MLP neurons of a small language model. Each row is named by its layer, matrix (gate and up: input weights) and neuron, and shows model dimensions 32-159. Each number is 500 + 40 x the weight over its row's rms, rounded and kept within 0 to 999. Numbers have three digits each. A neuron's up and down rows have the sign that makes its largest values positive.
A block is one neuron, or neurons of one layer that tend to fire together. After each block is what it responds to, as a language model described it from the Wikipedia text at the highest values.

L8.gate80:581524435549621491539563477528561477519536524420490506484478554561439542517506534453575508513472437509492481520509472463528531485538590510484512428492431523510496501528472460512443506446488577499469521539474535463523480471448526538526490478509471416526514458498476470468466508534509504561591464483478512539495498466495463458554478517590468434489499489507528533441523530499466463480445
L8.up80:545465545525488578452569530503454438471547463518451482503433483509500561504501507526490526496535496471496472485462542450474517484480469516526444465545472569535484449541467520586518536434484483510518475554455489560522520509471569509541499492540493493535501463454577545444469444514401544543435416534475463434486472469466491562550453489543486506572474556578553502521441455554475418544522
L8.gate144:548520448546596491466534456493530504526482548513468569540486503482458532477465456501525494535516493597545554479450541537471492545441544512452518441446574481529523525506591528446518508432514490429459508518580469524512518548496542522469477512472513529442494446506590524510519523508495522453468441498470412464513549439459570522452515478517529435512541539571543474501511500519552475505464
L8.up144:509498467483438549457558476483497439468542415467455540445465506575513470526444425518551513506501505443489569571510509552503530535574523520510555551474438525476525517524453496534464558414532462502512464542510478477529490478480479489538495509425515597484473542498501486482442549489452490545477572524552509544490521536509476510504484448483504392496441570592550499475509522515467462511448
L8.gate152:468543524576549532433497464527539513482533523471510478556464440509488520497485453529459446528479508523496556509582525518493559544407408474453610454437513565520496515553539531569529507477507538491566453499565444472490464517539522506468448472573568537488493459482509496529538502441500520436543466510505536473531501525513538496507488468588496477463458542613456510483479436476471494480466
L8.up152:478509556570565583450407493505479505540479474516465507542499489418493586470496504564465520464482487595545504465518639496470451485518488447519494441496521572469494544558512556526445536481455542527517496480521436467466485490491567447557539454509450491559516550508513491474499475510521454498513440431502422533450441470499519543516543446500543514445502471515510482501490417570539474473525
L8.gate197:506534442519478564506496551511441435521470503540517456491498556489479488461510510482483487471521512525563480510574467510496431494479484454487489448479422599516527420468539489484568484497467538460504470491482527496425503469472502484529559446492493546499490479497538538484598491557474518551534501479578520546532463466529584544539510470528620448505447453568483534513555537555476590490486
L8.up197:483525535513483490497466472495608418500498546487506480494470441518492490515501507416426464512488519531476457473601509480489471500535419578534470475447466543466499509512476465471524528480451471455484507598554478492498451466510450441465450453474489520517474393477555549559503426397518446532512419516552494508510483505478519491478516561521391512556505481596482501483557434580513515539491
L8.gate278:457489513476487526495465563477557481464484471510542564494414462488477521469518489430476470585471534487493450503515514501462477507540559475463442539544505539494538482504503559530569419499473469478532481582464496458489531521424523566472460474523525508485500551512478474503541411502497463501472470477577503565528568525459573521547479406466505456559501494494470484443513462511463465541443
L8.up278:554491450486478469513488497547478417435541408516495472463501484549465503446505454519547491484497430485529524443553501469498456506513389471491450496568547554488563494517567498569529515527526535508532409492619494511445494550501516484492542427543392478519474558500488459484475513537524480465542462587502527492563458470507518499472546487495503491480507530559490546525511512529458467499541
L8.gate374:484474523504569583453451448478614455459496493438504632536460485547540553489503496437508518517466503519504480429502476472547500512530455450516504516544458550483491526507542546498489544573534531495433456548501476504437575518448477502446492483512540449473515501536433508440499531542498511498491495547478514528495490430446486532569463472581470475520505488520503511451570542523494493539488
L8.up374:566500557551453513484453550521498539517506504520509470573539461476491561454452412523565532411525543521572439426492515516533523455513466488508476463500487483485475519527524520544491489525473538456448435505480449430479524510502536489507465482513498404509489495466509515429502464544473435512485536585572453521486417506483540536505501527484495496518521587565552514491518527552544548528500
L8.gate411:432503534479493401603443522531488516487558496444520518476439491451531525508544551493601548526465418526519502527560459480481521496460525506482547521504511515513488452484506521559480545491485489439482498482592509518505520469520449475475496437484522505484601501459439487531463554467486541568471447529488517451501559473498514463502541530463538496438445500516440456475476540468571505502474
L8.up411:536486539469562523521556529517432533449514495487433547523481462480542561544474518560506500548386487522531418490483511487428481580429512498482535440560510574455463522550531521493518535487564474539519491486456485536512486486428514489444501490498520536449542470469515512475453560482513544472452578486532562486438534412503544478458491544539498517575526496551566487502474543451480419523531
L8.gate419:489475454489515524529533523538519562644530524476446490473465471502543447505502497518534531493466490534540542413502524517456469552492544483422532461465505517445492528502490426525473478507414462566483561566549526572478533492464540446482448533467584471523486516520523539427514553512437446506416479521449463483524560469493513430534513497514478537463544511525521422454446483445581549514505
L8.up419:586484482527411479482397528528467539558558503555532451559421493522503483521454524485535532467496472473500494515520557560533447448502508482497505507486531469589570452492515516555479505499460528541481484507539532527484478505531547449468503559477529536475503441462526519521495503464444498446472463543449445474495464487482473478483505448519540523473528484491514427421530504545471533425517
Description: Second piece of a short word split after its first letters, mostly unit abbreviations in infobox or table data, such as f-t, m-i, m-m, k-m, plus or-ig, m-en.

L8.gate71:461587495528599421493557495403414395469542570428493483527488445530551487472573552487499519482494485537510497490547475553504547539484524475534519436554487486544494476506474517537509475486463523496529445525389504541489513504455505584441529453520486445522480498575475460519527400468477525456526510437471474506490492532562488516511537511466506422491585574538492440512535510531498508460476
L8.up71:452511475545484456480430561492427567492527529528572504543566462452509472502459516413471505530504514570550558500481496526529461538473570539516522446544556503502487499505539447520563528514583466431428549452450540460459500499498522479499515515454512562510521472486541477505499426483497480504481576545534509518514505474446551490489461517499444510488573472458537488526453491488409577456428
L8.gate97:551567497482538444527506451443514496559506489501518461500469547411447523449514516446513532491466495523579520460482530507536522548546431528484502523524507532542496459451462528590506590467521488496558525476465550543502480501465465486466486504533524551475602445523451537540461533502506485522521483420462501462519452469490480488483563452478493516466509469525466435515580549462515473397466
L8.up97:590529475554472413522555451452451510541444494483480542458472527516542480541475499483496524518567506421540511431518490480501527469522431498553484416582470457513507520531506489530515525525471566419536479537469531569469515487511472506506489482541450522499517575517448522527481548600527518510425493445499537508481524494447480501565539368513503533571482480464440492516443561454476466465480
L8.gate115:558519473506488494476561434472550492567576486524469481419534552520488543478492443594504491588510545468480527516447464491491471518454547544524429496512453508491492490499453476456504440494559429521467465530494482474547555512478473524540515541527464496496446483468508529524491536501548549502579526467466480425444472494462440434549492448508423482616524497467518493507546535481522511537548
L8.up115:444591373574495442452505564483523530509492480517547479507506484486510542482490559534517529508488513448474502506498493488454408445544490485454566443500562474510540512515509413463464503485516484455615531506520449520487477415497555488484492488415499512534507464462565546380497508505544551547495544469502430500444490549437502502540564483443539569458499425485545488536466522487518540546482
L8.gate215:503416551530485547504476475573487491489507500528550443516545475576541525509487513517484532532460457495463546474471485408532592488456507497495551431486542468491477503497422536477501543545463496522502540458495491551493469510521531504542545491476482510481432394528511468542490528481503572446512478407435436469545540528479522558512524510480499461433571563471465475551536511488451460535443
L8.up215:502416510444491434541507559379520454500529534500480492516544489548555506486401510489495530428462517460560455561503458507470504479448498544538519484494461477533503542518470530532504600501506494502545476472446509531499550525532504509495429477504518471529574454441482506507556450463457552484485514493479497442529497518571450389522543470490470510473524545469445501497492530412457522552501
L8.gate246:517520542493524491531512503531550479495464503456547495467513493447558540489510512495494574563445508476517485502528426564485506479496530517458481486493528443535532414555448562570499568582513506484534511497500491531458493511489510489474482500482550519427477486457467435565515489517518519521442487473462467500477546558503527607483537529464443432456494534514464508468539481523520474547464
L8.up246:512523521477512551560491607510502528456506509452588463506501531463541515458480521445460540523431527427505504517507523555484510519502471550474452579456441521549506499491532498518445530500516560534591462537445462556481458511431474465517488479519541530530467538494456474556537436519512509541518522470519515513471394561504519562476525520498530503467427522529488499415501551537462565512500
L8.gate277:475483518536420546485553513461442499515417522501433504487528513483536529555486484499529492515582487533570454472544550531489528505478527487534542559521496479524464416568513619496563563544483495427514511506489417442538482491497439485506547482432586506583549492530494465482527533449523490464546493530517426461505498459481515496476583527493494521503490480494455481535517500513577535544431
L8.up277:512549531527530524421432511519523496476493542470458432576444449517553633521536563485458514448512444535491485515529416532537480493460506543448485578525530513478459514554479451540528509539494501487534465460565546456456466463473557489479476455468515581513532486526453477510496475488468469448499537461477449557523556550490507536462486490504498496483538592429478493522483456493476494485488
L8.gate329:517534491493516478530528503531496514444500570518498545496451440509542562423359512561546522521551555417497449458479546560476476506531501496492560477570447463477534483528460463504492478529454490525493499530544502482548511488572533497516564478477500483489512499542477449437442522410557473498560478485624501484498478502498452399444513458477534478493498464557493539563399513524488463524504
L8.up329:592470493437510431499505464536562456523451501535521488542477480470492495497378544496484564530539493531564460453479455485548525513520505436492485500503500527503529493530494461494501483507453527528453461526533452552460499591581481500528539431551469442550476471440518447493477464481515424486435503548514493553539484561469478528551526466582519468565530483537533506462448527475533487569586
L8.gate439:496506537474538464518475469461563509537448524507513512569532522520531553460439520536484549570538484469495451535424510438551539518510538474452470587473413565564495478485487506433571480542475490470472443521488508518550513517544568470502495465530495511492477544505566519487550422472570492522547515497529501466530495584426476518491535490507494456503526509436489483436519558468489452498451
L8.up439:446479501519529466521464564611523467462494535424470541512522517486473536444514537531525529448597518478502539513444497499496506511449519545432485458547508506527462527530496512457475488529513567507447475464478478555529482468567471470423533471503506579499475560486527569465508421476549465490502539462456610537564456517477491457564482530465546463512483506512477487511513421503514497444492
Description: Word-piece fragments inside words that tokenize oddly, mainly "t" after "ar" (art, article, artist), also of-t-en, in-t-ended, and stray lone spaces.

L6.gate408:524552479455440468497541494479567496444540462499563518434575492482468502452542472541459509479494502495506549510495457533541497469450507454419514474519536534481478520540536546445436462550484480470501508466455502526504457568468614513454530529421521534514548511520526488491553499552538485544543521461435509500510538500444504481410462518511482449555477559442480472488436544487530462493461
L6.up408:504516515493631521487513553510506554503502496519515526612519499562528466537467461547521431444408455580541512538536461475466544543466482481517545469504475497473479485517433547495530513423502537490442450503502478438565472421518511439571529567502525544500546526553511486541535460514475513493517567505523432492461464497482555445488516488489502528461548518585499573483495513482475466539558
Description: Two groups: it, its or their right after a verb or preposition (using its, giving it), and word-interior pieces such as gen-et-ic, ar-t-icle, g-raph-ic, st-yle.

L6.gate117:543554549507557460539441506544504438434503521575526528500408455469482509449439549446535431573467548559470505464559534429525414485479536521481530527463508483449544541517509498520468454490538498494502497502398539527560478572450564492490518530532504497506462477421536437491491477461520530504556491499541518503491468521487567456498563454540506452527570480466464458514513565549570475487495
L6.up117:476462470554508548496495472535481487456486494500491513509442471503460544547486408479568438496439548540556534466501458515506484536448545468469540500535497525483506552541426487545484462481507524451494457491519560387458521542485437511465473548456515478457484446509498542514568500563549582475461490482562510475479590570451534509495442508496499508524488564500524539457464424494441462515487
Description: Tokens opening a person's description in biography leads, such as pol in "American politician", the ")," after life dates, and "was a"; also pieces after "Ar" (Army, Arkansas).

L3.gate5:567489549479464459599532444600550464463519458505549478527478475498477512491486443481513521481478475434520468576430466523521584501478463556385510493562418492465516527578524551467502510496510472548480543497506515444447454493485502458577491487479475495567514480499498474521494536468467492492481524564440574486484534449571528514531503528563484454485431530465384518508487446419565488517501
L3.up5:538537546522504448518535540499528427538469507501503525465545406492515489490466464479463530478486515397523532564532470498527521423547464530386552524542484477460530496542499480491473587525513508501490439455490470529486539508499447493468520499478541493495443500460534511524456530531475503470592464535434494524462529497533478506527469456544498381463418533491373521445572441505499506530519
L3.gate25:449515533493560492481482545527487510527502502456489469533494545544464584559508454504540496565438467440519510449546511469489464480502525389449428470454466583493442535482501556491533458451480611499484469585499558471526441578523541461494522450531495530415575466456468506468470521502494533508509486479519528445544489548452497500514548488516529482456551574479511521530451515576502509412395
L3.up25:489532485498499475548550518469511512523527548522489495479454509491479588494438490460478432551477502509514490445446494584459507526505499498458427468534434588514449505447486600473529538523478564372514547581509541484536486468506534440520462482501504440518516441515507496473531461515505492466501470476463537462516477528442434482501509467527464404469536579501494588506507525544507536439430
L3.gate39:511451465488502515507543528469550514458457523535510498462536441533507577531522514568480473442507444433521562526443540540460481390470455499548535495549456503487478531465447521616513570423490567519549480496494492533541435534478427464458582465514536446468459501533441536508466547489500486484486442501483491478512512505510489462514526532498452519492578496513450538482560495477433553545482
L3.up39:530398522546461433574520473502483490490485414541493535470475473507484550470545512503464383482518437464528529524428509531515466480529457534466528528453503443506455598510414508494497586486519533541450472420490505493494481498514490513464511473467533441528487515476505567516537598462497486479468476503496537461498516559567500472538496487497502493534533515516464571552542488480408537520497
L3.gate139:532501507464533533493525495464533550486457562468483428507513488462515588481434506539461583521505469432478479544467539542516542581504465497421446527626508546514456478558474482464533603497565521464552491481450540470497503448426543451514544476532429551491484561501506464521464480472440433509460449533514502493502514482460525571493566487509519519520473566440486535474459525461474546414503
L3.up139:472542447498488508453564482501544559510411549446499484516509508507545580453438475497516525566484519423489547567444520430522561539448472518408492531557456515507475509498455500483515580525521537588476523477553514526483466494489530438460561496471449566545476514451499519523539541491549505488504541471459432457525530518484506492509477491523534570534534489483483533508501475447431422421496
L3.gate178:424460511557511476540506522579524570550461518454509525513473503547517475519517441437483487576465513462528452524403507448518552489473402444453487522515486527520458575486487426424479536485538525567536508539580491520433493454568515490540484531516448575479502450484528461503544447519566446541515434522512495448538447499506499506544451530474469541566519556528477501508523495490433521438491
L3.up178:529541542483502514491482520482511504435452526493445484506502498514498544469461505448595545457515392478476446509490511466491573575527481448527501530497529484483392500469495483520445541562487595477487513429502453569480492493499454500445523403580472531532502530510510573523536502497474540549507486507499556594456476543551520478448540474551490473531509488536546482527506436474571508496438
L3.gate190:593514540496545495482490512572491545499496486427555560550440494425480471475542432494460460485574509489552523504432509481521612429504536469553475503483509436578492527500494472498538472480537541489438451484518443527473552482528435533526517535507603479522464485478525490551494577448550464516442452566478496548515431536483523487459423511518544509418531468489482482515542513500433566487498
L3.up190:559460502600507382556595492483461470569504516488541553519492488553467517545485446526488534459517527438496600498571462539507543534529475514464486475520518503495510484432516559526600476459500449542536480449496492519490436447525539514476514522468459451585535510480551552464553583484479474515556553445523500496511527448479541502482504513520502509502429540585513541460486449483456545500462
L3.gate218:500501489465515390464522541431518522575474504463511465526477532499494530473538533499532518515529547481524511537540470515505472435579479512466534476488558519567494464474531537477561495576579501525466530496502460540503466481534542481498497473539529530498507450528476524557480536511425472402490486444434485552547418453502513508517464472426449434558525493499453425582508534482598565507561
L3.up218:519479468525547463534485462408446535510493550571496477535512506472447510474526445468494506528563508522449496501503536567444536492516458479526467538578480461534554516443536437548541451518457510456485483476460545503498483494546432512447448607552454455525500486559517434531546525484499455508526471536592439444530499455456492512531498487549472451457525553481556479536520425457474515500522
L3.gate220:485549462478526451516525476471516511482422493423533508454536483465463497478563485555467465554405517484491523513497503486521542581454529502466553471488391515579486554438530448482542521461493549513499429487489541500484437525468526510503479507488450524527408520447511482552559456492455473518489522527513423399445519519548461527487454506491505537469465526479460455533496555424541516475580
L3.up220:561589384490476476499546508467531479465435540429545496465426539514458564462500403544505550547490479477430545516481447494523507561561463494478571524544467513504488543505514543479481546492472571521464471481531452525493501498567508479518491470419493523570532517534503487587520521487502451489462476518494480459490508496494404459485478492510527457454426555546585528557507544502536467507499
Description: The preposition at (sometimes by or in) after a clause, naming a place or event, as in born at Montauban; also a word-piece t after prefixes, as in ex-t-ended, in-t-roduced, un-t-il.

L3.gate1:485527509481474458488538478473521505504436529450482485541560472468550506568566485495514458414482488570501381431524494495424521498458508451566519570465527543526591513455546472498490537545504558491517457476513493542431553481477549462539531510520446518471494523485482473505495461438503480535414457555554492480510479556486550494538497456499573509561421537543494519457476589486529534491549
L3.up1:513460541469503524471514474495535529477491521499505439494571417444570509504466469513498478458492428561463398432559485507473535512523484488490501552466531591549567541497409471439452580453448531485527535559583449466425603517454501446490510454450465465511460502426470457575454513547525535488481516501510464465500487524441527575524502493458541505526554499511550527460536469547503495480487
L3.gate77:478541506551535572483496478513525491407541481509549482484455472497503508505414480532572476475496526472498449515497501552451516504485553443494455434569541407521555530586501499571512505500422559491511442468454518442444544469495455501463507485496478481535453463426509478447505467523482517497520515495541560470505459435519547541442536427541520529536514502508450429430553551513509490450455
L3.up77:496548536611508557449541465548492504523547484563542455542444496452499497474498432472487540494490500423550378527454525508481515487510515414496433501534564525526468517520494507535546476539512580490541530528376560534477518505536521531475517452524493416529437519470522541477563450513511522508505463517542517479489458440450502575567513503522518467520469528432452478428523501528468510421454
L3.gate137:474479509566566510531624422403523510566505450507493534530458493472573492469484473536530543467455461457480437482498490489484517548505550470497497510455514548506490445458484497508563522524499537440509494556427517544516586469454516425483501418508497481492512552426546555487503498484424504532458411548514538526471461487510557501495513444514498539469486538497492525446541524586465498557499
L3.up137:436465549462536481437508475461490543465557456429537450560476442505551457441504539506495495458535400500541434441495518498484489550521495462491486454489436540516509491588547524577476504503479524530471617588458477438505552483518558502461509503458488487496439478555538517534481466486517528458423435466505590490479496466538493509511569458567500496472505571485444444486559502579539452479496
L3.gate144:507489485534581461512554519524498513499520443516590444546549494529528575481499495519546507479419450416499482475503552529545531537494499532424511503481509505446555513483494560525480544490428428435475566538460458554541477552511516479473420451435466499481485537485482463474534488500461456514458506590504553514505471470451531527506515474532530488500546520505469508508517428601441456463482
L3.up144:526486572555446458518468541552518567482583490527520520509569475476454518479516480515452536528391502496518502490442549451531510508503518553460518508511525504528463481452437535513448484514501527489533501475478455539522465480532482503478507548528488439553569566444505525521503508588493552468430444481489502450532512494512577469498580481462505523428543508501454491507568441497470511508555
L3.gate193:465528544544519501573489459523452530532562505465502486452487476470554519515463468539543425462474488465487527462508528527541562523519493446553485515505439596539524521530536513575452530485512514435445503530510572491557536415492502490474496519532503540553501557435518453391574480511515527551518514510518446507437526479513461530506462534533572476428506548549497472514463523542497442459465
L3.up193:511523475577534532480508440498490562483515509500482480446498557432523483496477538485469533487481468540456450528442568480434516553508575513565491535515551516573507463474449566548482464536571530418579493553471543496497450491459604496425463500515499470540444533488591511574461464461458561462448512482479498515451452560581503484563506461509465519485564455466418505489516536508483478510464
L3.gate239:458535512522509578490494391467475427465519438397481501475454467529526462463551530467519485559479453378528448534504472479468501534416522505527513518481490544513463487497528474510508535480407461442539550524447479494473526465468508480463531558469488519558488529508494500472557455583520527498454461554511487470427486483494470488523519429517577536470500496496485549461519536526445462519555
L3.up239:485532520504535464477482447484468493564507528464511481489464465497602505478510574415564505491523454434525468486478554563481537488534527589512459527535520525529544536488451484480533426568507489523537586527447496491525504548416460489501467452502553436453517426538553498498514521544541538481516482581510460511480528494487468546543496553460584453477416511557547489494539464450462413511517
L3.gate388:476468528514479523547546468483485444547582514421480535533513487489549543417519431537576541479492521548534531498522447489480483519534552503558492587506487465491550446477465599591534446432436403450539484467543501540542516470439467429487507480493451454516523453548562471494496450493512428470490483524527511472492487511532547538533525458532488515497474501513464581504513511407555466581445
L3.up388:489490515557424524548491466531454468460510534484456477521443511469530525465483422453436561507517469574486528529425493460420496527438550528524489529577452533528513542505524506546495446555551415514553502532445422429472554417471481512540501453467491500476487562511518482476522562526536473501503443550525466474468487523500474492490513433487483583416434520514481532484547527513552498509484
L3.gate411:488518498491548472481546469494534533505604434448526432523412454493531443558497513484491471510495507537404445517494509507455475476514516494485533580505476523518538499456577518492424452620448435482586476535473539513506487500486477490518546530502498507494431574547484421541531422468484505475430469544455517488494521499469559531546568534468447458527534520515511467536514522478457476537518
L3.up411:545561553480559530481483481548431476501566488530482477445448533529544425468531506448506476527522444553454481532492482547481517465478486468477576522514537517473560501595426476428482478599550455467504523492468538458528526491536577474496597495556517592552485531468523469484513500442467528469514463529466494436466482436489502486556479450463527440450491504482447509504541469509475474479535
Description: Unit-start pieces right after a number, like k in km², m in mm, mg, mi, and line breaks ending numeric infobox fields.

L8.gate0:492463476479468481575567489530501545447539529519478430475506478523488499471510464519549520500521470548526506481505475503454521523477504494528447487435552522421516479385446447547521500473461459508542515519564494455470439545536529509514495555498552465453504434497555507476609488509412573488512420503471474514463569517476592439497494433444477606482423490510481556509489537510568580536530
L8.up0:429499567531484527487549474418525421472587486453516514546517472571519538443527532538479538500509374491427570585462517462531470482458519425503558461519535480517515528548495520534520448508542455453549522567517482532423524474534519454593476501551484486489512477538487471445489462506492504492458427456480498505510511522512519533533507501463509510453488485569497535443481470468464522541481
L8.gate46:510478488517553479502509500574404476480463556541427576478589451567525539451504480466451461548522549470495513541504472463539499481447482367468463538398478457561513508481475535501433528497527526494510469421504468552539470522546498467538507505418542478462533462460488454485516527526557527484485480560527459496524494466469513491464510583529502471456483521505492570553490531526473538523487
L8.up46:480464455529475544465456485568524439512519471403487416495494470519532499455440529476573410507481566519488501552499468426525575527533557517400501511545495571518526487507596482599488495511523489525447511473590488492464463518499492524552500480534450504457464494494526516529486523474433499461459487477513497510458514454386518499538482515458500537536523460475433504467452546468520566472552
L8.gate228:413493535504435520483496469565524565485532572496489504484514436545493554460484414471500424509501498498481483500471401496468472531516522445428540496522492480500455528504523542578452433485521466607667512514511496523473508466448506508503460484572554528549506416459534527464519526529464498509571548438468496457526469484438491480537521538499479467511527485433449490518580548548508491541516
L8.up228:495441497472528549557465520461623573463529538512512519552524519488554490515501519503573545521509570535554489516467549493450457506456505425372532394497494525475485486492497503549494432465415482542519505508456513550611440518485471436547501502531478482514461512493454507571508503536488538420499547471485496508489484513483492440476536581467454510509535581492532477471443520487612521476532
L8.gate292:469485551527482532466570479438508488537484486474481516512545455485485509469459496518576571459421451513479568476560399491490539508515490517492460513469537535440454567530438563506523489541540502433494517552577465473507511466496573441490524545435475516519539466473497509478580469506496511507531490495446484456465495452463499552509510547484503446484533463474494555526526559457415492515506
L8.up292:449525531531510556547485460565510537509468538516550506484502498539449529526503554528460451449469477577529501439507498472486515434529423493490486582484464381480507559566477540490466529518496577455484551445484508471472458584516529445547412514516462523512475517481423501522443481479489473425494509505543505567512483482482490541545512556498474490475567525496431516424530537485484487557504
L8.gate305:457537403462511538549538509512510455490463572496498575487477507523564554512550438466480473411438444491562502467540515481512458549515546549528537467519495498503471427472461544507450592540534502541521414507439464534497472489473555473533456518492567505468475441484471538567492495474509502554511485541444527513484493464493521416500492521529431475548551490496574475444434526458495505513475
L8.up305:505511496501459501472425528569510514472463490503477464467526455517522577449503436458480452554439495485476511544506517500519569518565540527464474507472507541457512471464521566503523475572593474502449493500546446478525485493542462488516417522530556483421493505514445464504549489611492519634587476474486483531494545449524487458499484551424485541532518432463513512452446549533470478439523
L8.gate311:422482501540509622530528511470533452451515569471492519490498466484506559506428432496602466530505533530479565532470441499479502464484554436468462602506490535492419431480466502489486467476439545516467532451470504521514476526557516535512530491493526550525470419487509428526559496487519521530576500507465530492508510561472485487476502512392462481521505458510558522458445530568517491530462
L8.up311:416523451490461509516549520573498486439510512539545528516514475544569504530470482468484461556472499526504560468585549451551505490454467456474466476462466459542512440456482453565501446506510503553540507512485447467510534561460487502510484519519477423525466469564515585506491531488417573535492550522466503459484493478480478420456550512466531529538501455543514544557520536597507543481589
L8.gate330:508439440454503534451481481557532452493511558457450490551418537582504453446518488528417569484484480488524478476515578518565477548466447401446517408454448504455515532502504488505543519537484551497522541581454481485537437502553512479508487418501525473485473480537552418544541457452499579533545526494418516536454495517499522523493502524471533483532516534415543481503545560471486479443491
L8.up330:492519500512457475518521558508558528436582533468503498458544511501557575559476509482514465461510478482450492459529465450512530468483467474497509532478468540447494431550547523531518497452428478583484466527520474525509527528547554475492396484465480489523506445522522397497454535475551444531444508526528614492458509494469503539492507576459493542453536540485494529547445510543438513550478
L8.gate392:481503539472461609519491508557469441479492529477485493563407452534567440473525481463545465478543563574492536553515483530438505494471424489528452496534495546457576511452381488517490492494509478523533532526498472522471492493499438531534532503458506544502433506448509514533543477463506477476526470464546504433517521592462523564482480454468508456467509447575520430457477434493481519482565
L8.up392:461469555469421511460463483556507516437531490564501476456533465534484534541442532507526475446494552507405551493526598491489531471396469480442479537549524495559621449481494496423465463548461408471487443477502522514466489501505479489476475521582550479499508501561564482497498513532567515497474441525551478439528545500523502495470461501492473517454470477566557526470473510517475534495483
Description: Final pieces completing multi-token words, mostly occupation or nationality suffixes in biographies, like writ-er, politic-ian, physic-ist, Swed-ish.